From a checkpoint of a small transformer trained on Wikipedia.
Architecture: RMSNorm before each block, rotary positions.
Training: a variant of Muon for these matrices, 6788 steps.
MLP neurons of a small language model. Each row is named by its layer, matrix (gate and up: input weights; down: output weights) and neuron, and shows model dimensions 224-319. Each number is 128 + 24 x the weight over its row's rms, rounded and kept within 0 to 255. Numbers have three digits each. A neuron's up and down rows have the sign that makes its largest values positive.
After each neuron's rows, "fires before" lists the tokens most often just after its 100 highest values on Wikipedia text that the model never trained on.

L7.gate148:127120092138143150152126152092127086117138162146093143121133178129107115129161110117123094117104111081133096134119095179101086133126111121150123144129124144153149122162181158139146084113152110121118102169165118105134158153136165141129103106114129110152105107108120112132136141086097108130
L7.up148:144124109136157145101139149099157127133104134136117098137167126128102143144117083099144117107141141152120163161099129129058082154133159130136130102093137131132148078167100156157061166152119129110138102128176122145140121128143155152129139154148125118099153130117085161134098136105149179111
L7.down148:170094139172112145131109122144125108133144157150111150141107137173110118124162139153122138161085137125142121157104126127124096141074172112102113155176162123146147122202170151162108106113091146136114112144111093106146112132152167108100134106098168142118128096112105155139073171110148128127
fires before: "\n", "|", " "

L3.gate373:145136088125108109156154134127141105116113119111085137100120105122176104091108129136137137122119136142142147108132110089124156098101096059118084121134146117085121128134159093127157113128099144161115078124115154124142141099094136111172136129146079122116136089166109151095121173116098122141
L3.up373:143113176090150139076112119136095077185162091181141129148119077158125131136157155154096120151132096151110144114136124119134144167100141132106158119105117164084142092147166146118117130118147106147178125095116100109111105135145139143124130188085104092112114096123104109137103113134147100122
L3.down373:116092142162147134188121118133153147149142133113105125087143150136127117125155115112114142139094123140107147129126140145097109104109138182140089113152154139061165127139139123133098113103076108118117120158111139127130155091121152111112145123152121149100145056146180120084103100138105125117
fires before: ".", ",", " and", "'"

L4.gate617:140110123106132121138120117078125113134108116117101139107115099130139129120135141150105141126129140092166136140121080095145096161113158119123164144112128108118136140157141126143129110134106143148127119119121101152147143139087179130112160087129145131110096117123125104084173128132116109158
L4.up617:151118114107122126119123110142106091099114124081121112110160124161128139129169126147136080095120168114128137152106096126100103091140127140164121104157116112112112142131124123149108115127109122144187141139145151120126108143108167141159113105130124145116133152126131162131142171156120080172
L4.down617:080118176127095121113155103107129126149148128125099103095154123143124154081108132096128118086114191161107139105100128119133099122129114153110168103109131125093159125145121135138130101172137158098104121104112140101130155115125204152149112143165128114106121138145117133113133123123132132151
fires before: "\n", " ", " as", " at"

L4.gate372:175141139130120106104139102162118081123148125086106149148156143124141080163078121107158076108178154099165156135120147105150157119129100130148128135118126117114136117115092099156149141114137137149119116144172142141119060117140099113117156119154154129137136154106121131183127137126090102168
L4.up372:089130158139140113105157133163060136153154128141131126142158134180141111093118142131117146133128161097110092155165123130145123070128169149118176113130127135141133137115105166111128129155150156157108088115142149111120118112148141140109125146109154100131086120146108140169097090142087172150
L4.down372:112178126134144122092127151120115161125114127150117135113148127159080122135129152108115146151076134105097110172145137157176125114136137170148134135095134119114120105118124123103113130158165113152159153138102135111110138130140134115136097165107102121095125085147127159088137128119118076116
fires before: " |", ":"

L3.gate499:138094158113159131111112116093117100124174112116115135165121141128089067108128158090087122107104117122116149127108105117087104171157137153108167123102113141103121085106063129129130146127158115122128138118147106114134137085123090145075087126111129119127173142135119116122146104114124118118
L3.up499:103128126148113083139120121109100086139109137118113151178124107108159102164133143142156115096124157175072113130134098129128098127111128124121110136115161153104124159147115129136106147146142077101169120132113143099139104128149122108113170129126101113149104125140098092177143134168115163108
L3.down499:126100128169159130103120172091103117121114128140123104142114136172097118149149155132157133139083136160144161124130098118138103134129137128106146137078155145117114117099115156095114156106135126125162160187149121122140117082143105167137108085160114094095118121134161114107116126131144129112
fires before: " |", ";"

L7.gate739:132120180095126118098154102135124124148129102117151117082101102169140124115099114185089152123110142130119108156095109125136116124187132117115105129122130100179109075177166085138116115132138142077116148127115118086128105112104174110113147144088132100123127151147132123138143120107137114113
L7.up739:153147107130095148128127081125093102105165134179111120147106168131156108122152158133112127131168141170138172155119155123106147134152128161158147132170127068119148108130136110115139146162148123129120160137104094146120192118128116149126084121141146119148153087117122105114125128111100170103
L7.down739:124112107162113112117142086128152126144134111119126127158081168143159094134153170148129165135122113160189153149156106134127128164152128140145153109141120151127155127126089133142174111167118127163098120130141128144150094124136141134121114142147113186130118145174129098125108145109099134107
fires before: ".", ",", " in", " and", ")"

L7.gate730:121138112137107114135162090110131157152148117153119092123072095170168122127137151115176146098154137136175160113141109135145117190112138152111156120122135104092113121106119167097137160094119083141120153141149139143095116088123111168155100149086156130091156104094081135143128150105099153156
L7.up730:138085125166102149133130131105142147163161117122155152134095145088128137103153134111116127097190125107124162143117087164174116103106156151092121151141113132115110170137108080143193122126142100133111095143135097114134113106167165111117149126090127111144109122129129100104093139145155146143
L7.down730:164151079170136119119140104131117101106139172175126151162119109130122091167112096132142133123123137133124117121078124133146117133113105116111102122135150141136112130111151119171102093092109134138152149053110125131128165124119161129167104140154140124124160141100165133147118099126172103110
fires before: " of", ",", " to"

L4.gate683:117153125131096162132126150118111112119151133141074141117146146122123149106167100182083145113058131093090152153123085163117108086093132132125131129080118132088148131129099099138129080129138139122141154077146130149145132129142153135125128090104151138134109120109137104125146127172128152134
L4.up683:105166150170129134177111140116133120101107105119099103108141113123140132123122134155123097090107133135102117150159122149108106141110115130085125085122138114126161094156115112138140161153132134136142144112151120135178099132156143105176144108101122138152129104133150098078150173115124118093
L4.down683:151116147151131162145085125140121165116142126138133156110112103123136055144143097138105118091137181132114121143096156125114138153134113130092094084138146133168111133109123128119148141118153181138142121098137141121143149135114145109139113124115154145141098127127162095127068117117139083109
fires before: "\n", " "

L4.gate54:100172161143124141132149125105138117143134138171100169149093085154111146157130101131128097125152110154114152125161170154138103157114137116114128163139123167140125120137119130154131129110150166119164161114071151102132132124114190155113120145150107159125140102112100094123067114115112119112
L4.up54:100098149115144168116122101121099078126159108130129133092127156139133134148134153129081138092140161117131146141105144138140099109108162132103140146129147090112145090075145141159144137143146103162146111133115134093130141113126087131149177096143124088130105109153136130125112145183117119152
L4.down54:128145080144200119120137120166126113116166114093106073132115147125135114145172180125103140130174130128122180185110136139127117137111122153144099126120127121071112114122131142120146152128105118130129130116109134120133181118133149147121135111142083125142139075121184150113099118115124139129
fires before: ",", ".", " in"

L7.gate477:116153189138174117122137132132144111121125111152131152177126129126099095164108086158091130155107103148156145099115101149100118145142149113151118160128093111132117116146119047125149109143088128147192121121069132143148113100141154104132136117157136128110114155125140094145160146107126116121
L7.up477:131121138119149122143152109146127084137125138139114136135142141123116132123122130135128120114146141131149139148110130124131102125147123066119131171114106130140097149149163088108119144167146118105168104074101115120162147137131128155128147118118097152097137126101149136178150159093131117124
L7.down477:118125216135115105133115076127095104156067156174152130170096112100106100127102111169122098138159127142136111150122124120098097149096104131118123137102100106107103097120163100088119110195093134111147134109164112148133080126118113126120134121130100114129105158098116115155113169127130131092
fires before: "|"

L4.gate654:093121150134137141103151157147086108159117134127114114146101089141130134136088106105153153128130160160117131127163132151137137111099166110092159176141121102135129116147103138120124174074071151159155123141114151100163168114118135120105146080139119117123137144136095111155114125090161150143
L4.up654:120113127135117144154117120133114136128117117111144117135127145129117149159097159123145138109126128122089157143106137141115096136103104104075194151097119127177152121124103122148109124128157150166134121127122170114115111134102096142143108092095164124165195124087159104139142168150180158107
L4.down654:109118123127143155098126106162161153120149100114129111080137158133126109123121123143127169120127148138140120143120083121113131140128134138080118098124081143121125097137111149142120116162116198146124180116111181113113157089125102132141133130139147140159136137107148126133115150093145170125
fires before: " |", ")", ".", " —"

L4.gate812:134137149154153171132111127115142092087108117103116163129124121093140154123125102162120107099159102139135142152117148131133123153126149112113108116150129128148113098144159080152138151197140159110108090118114118133188122154139118097128140129092117111117143143128141110155136190127144125169
L4.up812:114164074126144185155170108136133134150126155114112186097161125128160124105145130127133139119149168128137145160149124165103111145162107064146183113168096163133107129154127096097125137083126122112122121117118119104119109133152148140143137115095180157150105114117106086163113154151145191149
L4.down812:141162141133156107168133117123130108140115129125141154086194171118118115123143147193113127081122138084139076132138141161124122142126129136126150150117114130167073103121132114103178139121136131072095126123107131111157108135136145115138095144145090142136098150135106120141135189155134119126
fires before: "\n", "|"

L7.gate588:129119135143118113095108110128111131069149126140170166134074107148101135160114142125154112097116148115123140120132125099127125115108125131093138142091142138109147145184117132145120105109135102138106163125107112178146117140157142092137092121143113070108177149121118130139104158093087131109
L7.up588:136126127112094116121171073112186112167094123172112122127106124131154123158096161132172120132125133169158144149119152129171109153119100113113125161121161136112095115159172126113139168124112092118125156107134158097165068106120096100146138128187114127115101132124146164152138088151143145177
L7.down588:112130152124065154115118147140113126168132105089100103152119144145133174138127172118169134139075142138124109170146142154132158129112121168111139106142172097089121140142157139135156121063126149131139107113124120120141119118118123121151088138091113121104133093147153126096108111136078081136
fires before: " |"

L7.gate564:160136107143125140164145127140096164143143073128119115086136115151134096125077123177144158080107116144123096130122114135172124167103135112076106166094139145155129130152118166125129119090144145133145116121127143126112106120138205105071113145104105124130119162123117111143130129114134067126
L7.up564:141160095137139163147147150128112159161129144103131153077138105114160105092137071134145137148153153101127144181136075167128097108093155101108159126156108106143169123132133165131108127149133157140181124082104111119116122128080190098096146102092108166098109129137154166125127140140111150105
L7.down564:140154149127161172155140118095137117111135157111146125118129109146112116121134124124157078136119108136161095159138112137157103102118131135186132156175122109146097131113134140154132137148092136107191117161116168105133129114116151123127163127123123144127113099118124163150133162129080094142
fires before: "\n", " ", " The", "And"

L3.gate286:107112161134141164117157138144125141124121106070152119149090138121109149129149115102086126107148112125127146106157097116125112082110157152147126125126130135098103133115147147124143128147179121130150124156125162122186114118092120155140133121129141082129106137135157158138110142157125085065
L3.up286:124103133139122084094134144153133124146138154127076152132136128106114076147141095121094136132122150151097097144128140118092085139140125171124107117123108158131132138147132107135157081103084142125146122157110122124103155114154113103137106122116089094111143174150127133133143138144109156116
L3.down286:148112122152153123107132170166166133100151138122102120148175143152117141130116135146098121150137141159104105170119140111104108121144111168171187150091128143117082095129143151128096126154122100136137125124120115118144126098110147141144120149117115085152147161151099104079125117133121143127
fires before: " |"

L4.gate854:111124180113130139117160109138138162142099134102168117124100173110124128124122133158123156110167137113119145104115129098129072152142143130164096130145109147102116161138110122102144119161104140090129123169108099133131121143159149094132140120084139150110076140131131148128148161120182146117
L4.up854:096129102134142143113150128112155183119087107149150091097123108112128092107127131125095127144123141120157128137136123138130128107192152093193118124111138146103094089142162177101150111126125116134111088118207088168134177128121129105176136141130124146149131146113161139141163127110112136131
L4.down854:150159118088173107099158109122131102083094146151141146072119138090115105144087092141120112127093129101146143169167141130135087114167135122149138113106147140168145164130140086131104073119091147108107133102139132145127121111174133118132157119112143112128135165097127145100098086145128145133
fires before: "|"

L7.gate407:109107139129141106164088150133104145149137119146114093142087154109139117118126109138170087127097118124126131076109140123162115103107159103100127154112096160129106099150089148076131157121119129131102140148111111113125091131153147120115162122109096092120124114116149079142160103107183113120
L7.up407:110104099152130145129127095112129187086134122122106126148110092146158131139095115126141169122139112118100119149137126095110157160111088133117112137113124131128129152132109139105123122124139123098104144142169160120095129148131101107120110124120105153172101131135130131144118159165147136141
L7.down407:033138143130167132128079103121133105123137185169091128132117117153121119128131133128138144070118128144114132109170081076134145133117099139116133133118151083135110132164105125118110131106106133139092150117142091089087142096164115110126130097095142135111123101115141112142107150114126144095
fires before: " |", ":", " Representatives"

L7.gate765:142118161120145120119131125133166143117109151103086125113116147095148151089110175135134152124127102106099129125117094100162121123213139127121142166150119114125076133135120115133127157120154159150153126139138096081129117162141106123125110186142082126105122166094128144111134115164124106118
L7.up765:116170134126119091162122102115124116180134130122145129112126124119143078117128107144106106095117143140133139162109124104167082118181084129129120136148160140130116134136127134101135114122142114172122127114145122124129137098117129105086160112085122118126123108151089121111111149147153134141
L7.down765:140146142143100148153141089116126131132116159147168080203136104142133088137128121160125115140118134111125186116092129135127116178153152145143129151148153093116146155181124139106136114125151099112100120164146080141122124105135147124173136119114057114120113151099096143123169119187138116174
fires before: "==", "===", " and"

L4.gate168:126164118108130145136065128067124134084126161115099113171114150124128090096122140117109058085123175129155101120117116122110135114110134118156175124159115112118119140097141120131150078127162081096128153122135193151171124129096119137106180081169140143155151119131126110150158148134161133107
L4.up168:137116169172141127148129089138092120085132159168152129138143127107145120112119122127103074111127117158126127111095098127173099128133130106128154103157134150119107108103145146112198167098133082124132165121130145107146117113098099081146122138180166135150119107135114153157124135100120131119
L4.down168:101149161116130114134139110129155133117138158131100152139075118129127149166139116126108096062116143137125143130122154126078159161137146158103155092110132143118134128105131167151124110145182159149065121084096123101116142152100156145129099137177134158066132134123129124157130150173196112127
fires before: "-", "\n", " "